Weights of a small transformer language model.
Size: 8 layers, width 896, 10 heads of 64, MLP 2368 SwiGLU, vocabulary 8192, 84M parameters.
Architecture: RMSNorm before each block, no biases in attention or MLP, untied embeddings, normalized queries and keys.
MLP neurons of a small language model. Each row is named by its layer, matrix (gate and up: input weights; down: output weights) and neuron, and shows model dimensions 320-447. Each number is 128 + 32 x the weight over its row's rms, rounded and kept within 0 to 255. A neuron's up and down rows have the sign that makes its largest values positive.
After each neuron's rows, "fires on" lists the tokens most often at its 100 highest values on Wikipedia text that the model never trained on.

L4.gate1584 [157  93 195 122 155 126 194 171 119 115  75 153 138 125 143 102 117  97 117 120  65  83  80 158 102 184 120 131 151 108 185 126 125 157 132  64 140  97  71 180 117 129  97 136 148  56 117 105 100 105  71  87 208 109 164 169 164 120 129  96 121 156 196 174 152  77  79 124 136  93 100 165  81 107 142 189 119 156 124 109 104 113 134 152 136 130 154 116 171  81 134 128 133 140 152  97 109 119 131 137  84 151  77 106 119 117 111 158 123 134  99 105 130 122  99 110 119 113 127 214 129 142 101  99 124 123 138 141]
L4.up1584 [139  88 181 164 191 115 170 135 124 238 134 125 161  95  90 132  99  99 139 134  91 127 131 181 145  86 156  90 174 143 123 163 180  93 102 166 121 139 134 149 134 159 151 133 168 115 193 157 141 119 153 167 131 110 168 161 120 112 147  85 109  87 163  41 155 148 123 172  83 148 151 172 163 179 126 117 120 138 120 200 147 134 193 122  91 146 160  76 203 124  98  73 120 146 142 109 133 134 133 131 145 123 101 123 174 127 146 112 160 116 140 159 137  94 137 175  80 144 138 128 125  88 132 129 148 155 114 132]
L4.down1584 [118 133 178  95 171 127  98 100 136 137 132 162 151 142 122 157 128 102 149 136  95 126 125 150 162 128 135 165 130 117 167 179 151 156 135 118 161 104  99 120 129 142 145 147 160 110  92 100 177 128 160 117 117  97 135 127 100 141 127 136 190 158 136  57 195 174 112 111  87 108 139 136 224 110  74  53  87  93 180 133 108  71 110  95  63 131 134 100  78 177 129  78 133 104 131  94 156 109 135 166 116  89  50 116 135  84 166 164 179 138  62 145 144 135 114  72 118 123 118  71  88 149  82 178 152 123 107 104]
fires on: " of", " to", " time", ","

L4.gate333 [160 162 117  95 127 124 163 133 126  94 138 120 132  65 152 116 125  89 162 156 162 178  81 138 155 137 103 135 148  94 145 158  94 138 117 198 108  97  75 139 141 134 111 137 130 159 110 101 112  74  97 159 111 164 124 149 119 121 156 161 100 167 127 151 103 102 121 129  94 158  60 158 132 175 111 132 137 149 152 136 156 113  93 134 170  87 151 100 139 101  72 141 174 156 134 143 134  71 135 158 156 121 106 178 131 155 121 131 117 124 112 145 170 188  85 172 131 114 186  82 136 179 137 134  88  93 146  45]
L4.up333 [150 187 126 176 127 128 128 125 133 175 111 162 123 107 128  87 103 204 134  84 189 100 114 105 132  78 178 123 115 142 146 127 116 152 134 170 171 142 141  93 118  68 170 102 143 119 140 120 135  92 163 110 120 146  93 114 176 144 156  57  46 103  71 119 103 109 135 115 160 130 108 109 135 199 142 142 109 135 169 117 105  85 156 188  98 111 108 195 116 152 117 126 111 165 103 127  89 163 111 136 150 147 107 176 102 136  94 153 158  36 102 129 208 119 151  95 112  79 134 122 109  96 120 113 113 151 106 105]
L4.down333 [105 121 115 171 145 189 101 100 127 125 113 181 130 109  87  87 139  93  79 113 144 149 113 175 109 115 120 112 131 136 160 195  97 227 151 114 162  99 110 133 110 146 103 152  77 107 177 197 161 113 169 139 145  97 106 169 152 161 131 113 146  80 102 156 140 146 107 164 140 136 155 138 149  90 127 122  78 142 133 113 126 119 186 161 140 146 120 162 149  90 124  76 145 128 125 135  91 174 126 139 146 129 166 124  93  68  90 126  95 184 142 151 160  92 196 116  84  61 140  64 106 147  63 154 125 130 109 140]
fires on: "-", "ro", " (", "hyl", "yl", "/"

L4.gate1110 [ 94  96 142 126 120 173 111 166 157 111  76 145 138 117 150 116  80 116 100 128 157  82 101 114 123 130 139 171 147 133  78 129 147 147 181 150 169 116 161 107 106 132 130  47 159  87 128  99  93 123 136 144 115 169  95 132 120 130 145  85 104  96 159 127  82 118 143  67 200 102 126 124 127 137 129 169 106  80 170  65  50 181 109 121 142 139 109 146 134 130 119  70 154 143 166  97  96 103 156 117 153 142  61 114 109 105 149 113  76  99 148 161  86 112 119 189 134 150  96 174 130 122 138 173  99 124 101  82]
L4.up1110 [113 115 153  89 154 133 107 174 106  86 170 157 146 104 159 116 176 199 117  77  78 115 147 123  99 145 115 177 179 190 151 194 147  93 164 106 127 129 140  94  39 115 117 173  82 161 146 116 121 139 205 198 131 121  98 157 134 127 137  81 104 127  88 108 150  80 118 103 172 134 122 112 186 111 100 170 188 155  90 157 167 152 122 107 171 112 136 113 114 136 118 111 100 173 170 101 151 147 137  73  67 120  69  41 101 114  80 156 121 130 158 116  81 198 105 119 142 119  61 211 105 159 139  68 132 144 185 165]
L4.down1110 [130  71 140 125 112 136 156 131 162 150  95 148 175  86 192 172  85 184  61 151 127 152 170 140 109 124 129  89 145 138 175 156 157 104 151  91  77 153  96 138 130  79 124 162 146 137 171  96 110 141 116 125 181 133 125 164 136  90 114 125 101 120 178 159 116 110 108 108 198 105 125 137 141 157 127  95 126 116 133 115 127 146 165 145 124 171 124  96 100 173 122 122 131  88 157 113 130 188 146 129  61  79  49 120 141 252  58 194 108 205 161 170 128 135  49 145 103 160  88 185 131 141 166 144 135 153 191 129]
fires on: " was", " a", " became", " American", ")", " is"

L4.gate2317 [151 124 181 119 119 128 113 162  91 109 139  85 141  81 158 125  69 108 107 131 117 116  95 166  78 135 148 140 183  98 146  66 109 130 136 122 138 120  59 111  66 148  71 191 152 139 127  90 149 184 190 117 152 127 169 174 116 119  75 176 106 150 167 151  91 162 116 167 152  82  99 180 105 136 135 136  66 154  63 138 157 129  83 151  84 124 110 107  88 129  83 152 128 140 123 128  87  79 143 128  68  70 106 133  86 137 106 165 126 125 122 178  66 103 127  99  72 128 119 182 122 120  75 112 102 121 102 114]
L4.up2317 [111 152 118 147 123 116 162  87 139 119  82 137  96 170 135 126 106 152 113 126 115  76 124 137  99  69 149 168 114 122 153 107 179 123 120  99 166 176 118 149 147  98  99 185  80 117  55 218 135 192 129  89 129  77 108  66 106 104 101 122 150  85 164 178 155 114 138 104 139 165 143 105 131 133  88 124 103 117  91 181 146  78 165  94 141  73 158 161 130 184 131 207 146 133 100  75  96 117 122 126 106 195  78 175 133 116 146 130 142 160 125 100  58 119 129 108  91 192 135  80 131  99 121  82 111 134 111 148]
L4.down2317 [164 204  82  44 105 170  36 120 103 108 114  90 159 113 154 129 178 135 118  93 110  86 106 124 150 155 167 103 112 192  81 111 146 110 113 169 164 137 135 110 154 108 139 147 119 152 136 116 191 128 110  92 121 181 115 138 137 109 169  78 117 112 165 112 135 141 134 189 144 138 121  64  97 157 129 122 121 179 103  98 148 140 129 139 119 175 176 154 112 150 103  80 167 114 156  57 120 149 183 135 171  95 145 142 172 106 197  71 173 142 151 170 119 140 129 127 137 161 132 156 111 143 143 147 132 186 133 168]
fires on: "0", "9", "7", "8", "6", "5"

L4.gate289 [160 120 117 158  25 149 130 137 138 110 140 123 182  60 119 121  91 123 159 160 132  75 116  86 190 107  97 111 139 108 132 140 128 100 176 124 142 179 125 139  82 114  93 167 165 165 118 144 131 142  68 121  95 134 140 122 148 116 142 191 135  98  71 110 139 107 152 194 173 120 134 129 142 155 110 109 132  70 141 118  80 124 114 174 174  99  81 109 113 175 159  61  78 108 128 131 192 126 188 180 170  92 127 133 175 153 120 169 132 139 176 112 129 111  99 113 139 152 109 133 116 186 170 152 173 124 166 185]
L4.up289 [141 131  80 134 136  87 126 152 144 150 163 123 119 141  91 148 134 128 155 157 145 105 110 110 231  80 117 159 128 119 132 114 127 153 158 164 112 121 131 121 109 127 140 115  88 113  92 160 175 196 132  97  95 149 118 105 149 112  99 206 148 163  92 142 136 104  80 105 168 134 124 128  92 126 171  76  97 140 156 149  94 105  90 191 142 101  92 134 153 176 144 140  81 148 153 123 128 162 151 174  76 164 216 130 133 144 127 141 217  89 211 129 158  30 142 155 144  94 124 133 126 126 152 152 130 134 111 139]
L4.down289 [140 150 104 124 114 157 185  50 175 174  95 208 122 115 177  45  97 124 168 132 154 100  87  86 127 138 170 198 142 128  89 105 164  89 150 145 113 142  72 125 100 202 136 191 123 120 115 163 109 134 137 143 167  90 136  92 175 161 137 161 112 106 128  92 125 124 120 113 127 124  85 134  99  94 140 106 135  71 152 148  86  91 118 176 167 143 113 147 177 135 150  98 172 107 104 161 122 116 111 154  92 168 161 142 125 109 130 142 150 158  63 154  75 111 113 143 135  86 104 162 165 103 122 102 131  55 145 119]
fires on: " Women", " those", " these", " following", " These", " W"

L4.gate66 [151 125  81  99  95 183 151 137  80 128 200 148 148 179 157 136 174 117  91 142 155 114  59 176 116 157 146  82  91 115 141 144 189  81 155 106  70 120 151  95 172 131 170 121 182 130  87 132 131 121 156 160 146 171 175 130 152 146 158 152 140 103  79  52 130 191 197 159  80 144  91 106 117 134 146  86 106  58 162 102 156 114 108 100 120 121 112 137  85 113 115 134  99  97 163 121 109 137 118 124  91 136 109  84 108 136 148  70  95 146 104 110 109 117  85 131 123 137 146 191  72 109  85 110 171 167  86 171]
L4.up66 [163 105 155  97 110 180 120 137 114 107  96 140 115 108 134 112  99 142 126 126 145 106 160  79 144 104 108  62 151  95 160 144 110 133 150 149 116 122 151  95 147 132 122 177 148 172  62  57 101 115 113 121  97 146 116 164 112 134 145 149  85 123 123  83 133  98  44 133 114 109 200  80 182  92 170 127 187 116 131 109 146  42 129 178 156 103 114 153 179 129 136 146 113 118 119 161 129  91 157  55 139  98 147 145 140 165 118 149  84 187 167  72 162 178  90 193 126 125  69 127 126 162 141 131 140 133 112  86]
L4.down66 [155 146  90 121 138 178 122 101 144  97 130 140 148 155 162 150  90 114  76 107 135 140  91 178 129 134 110 106 152 136 150 159 169 139 151 115 167 144 210 135 221 136  98 106 200  94 158 132 132 109 142 110 139 173 132 155  85 128 118 140 140  76 133 122  98 107 121 147 123 125 175 105 146 111 167 146 166 136 151  84  98 122 106 104 130 126 136 152 103 142 126 133 124 157  97 128 184  97 147 146 165 114 105 149 171  77 104 185  96 154 131 116 123 111 147 150  95 152  47 163 140  61 130  66 140 106  99  81]
fires on: " t", " comp", " Al", " Comp", "u", "Al"

L4.gate737 [100  82 128 146 161 113 176 173 144 133  90 121 151 147 173 140 149 158 123 159  63 169 101 139 173  83 162 169 103 159 148  74 152  83 191 122  99 151 174  82 107  93  70 156 130 110 145 118 145 112 138 144 170 210 161 118 191 113  92  80 151 108 161  59  58 151 155 150 109 175 104  47 137 153 138 113 111 126 125 115 141 101  52  36 112  98 134 121 157  81 130 150  83 155  80 122 178 162 124 129 103 163 114 150  74 126 166 113 118 102 103 120  58 134 123 152 131 152  82 127 127 159  88  74 139 135 144 111]
L4.up737 [143 142  86  80 163 124 132 161 104  67 117 125 117 132  98 119 155 111 146  52 165 158 153 193 151 101 128 180  98  93 171  60 104 135 142 123 136 127 115  36 106 142 121 144 104  99  62 112  97 105 171 172 107  77 126 134 121 114 108 131 149 164 170  92 168 116 122 101 129 142 118  58 156  92 144  90 139 176 146  79 124  82 146 164 152 113 126 154 106 119  93 158 150 129 105 152 103  99 121 128 147 100 150 184 163 135 142  84 107 139 203  86 164 115 191 152 138 121 112 131 127  76 195  84 141 148 124 126]
L4.down737 [202 135 173  69 122 128  50 141 147 188  93 159 142 157 105 113 121 134 163 151 160  94 136  92 145 201 101  67  72  93 103 132 109 100 130 150  88 146 131 151 131 138  85 164  78  84 143 123 129 147 141 117 114 134 127 126 153 122 155 119 138 177 129  89  85  96 159 133 135 116 160 131 159 148 150 129 172 136 175  88 114 118 155 136  82 181 126 101 101 124 131 103 124  44  98 108 105 152 152 141 103 142 104 170  79  97 128  65 150 136 153  90 127  65  95 130 158  92 162 170  87 121 104 148 157 185 125 182]
fires on: "8", "9", "|", " Pr", "pr", " pr"

L4.gate2348 [178 116 147  66 148  95 124 107 168 107 141 155 178 120 122 156 158 145  91 110 150  73  94  70 117 100  76 110 134 122 208 115 144 150  94 105 103 209 101 150 183 135 146 152 131 123 132 160 141 106 175 123 117 179 196 179  98  96  72  94 101 131 165 131 133 160 107  70 146 164 128 148 149 123 161 141  98  92 136 135  56 145 161 103 106 104 125  12 185 179 131 127  99 129 102  96 155  80 134 146 129 132 139 155 160 115  78 153 175 120 145 114 122 133  79 168 138 146 132 131 155  59 172 135 164  91 169 151]
L4.up2348 [145 119 151  92  79 116  72 148 108 132 148 117  91 138 171 131 156 121 135 131 128 170 124 136 107  97 165 162 119  99 152 162 115 164 145 155 173 127 142 165  99  98  78 139 135 169 120 162 142 146  92 125  86  75 117 204 166 121 145 172 114 112  94 134 146 140 124 114 172 123 144 193 115 132 187 137 147 141 161 116  75 155 130  80 189 153 131 169 154 117 158 132 122 152 110 111 154 123 120 142 123  75  92 127 118 119  98  57 165 170 144 100  36 118 120 132  91 109  14 127  73 142 156 103 133 132 142 171]
L4.down2348 [189 166 104 132 183  88 160 128 170 160  84 167 169 129 146 129 195 134 142 169 116 106 114 129  82 131 138 134 122  91 111 164  93 146 201 138 153  83 173 127 150  71 144 127  85 149 142 127  96 119 173 116 172 107 174 143 158 112 119 110 133 104  74 132 161 182 171 135 149 100  84 170 161 131 178 111 163 122 200  85 143  82 113  93 116 155 190 158 142 171 101  77 121 106  80 135 120 119 129 169 129 155 145 134  90  77 128 102 122 172 109 149  88 175 153 169 123 124  94 152 108 146 153 101 139  95 173  75]
fires on: "f", " F", "b", "ff", "op"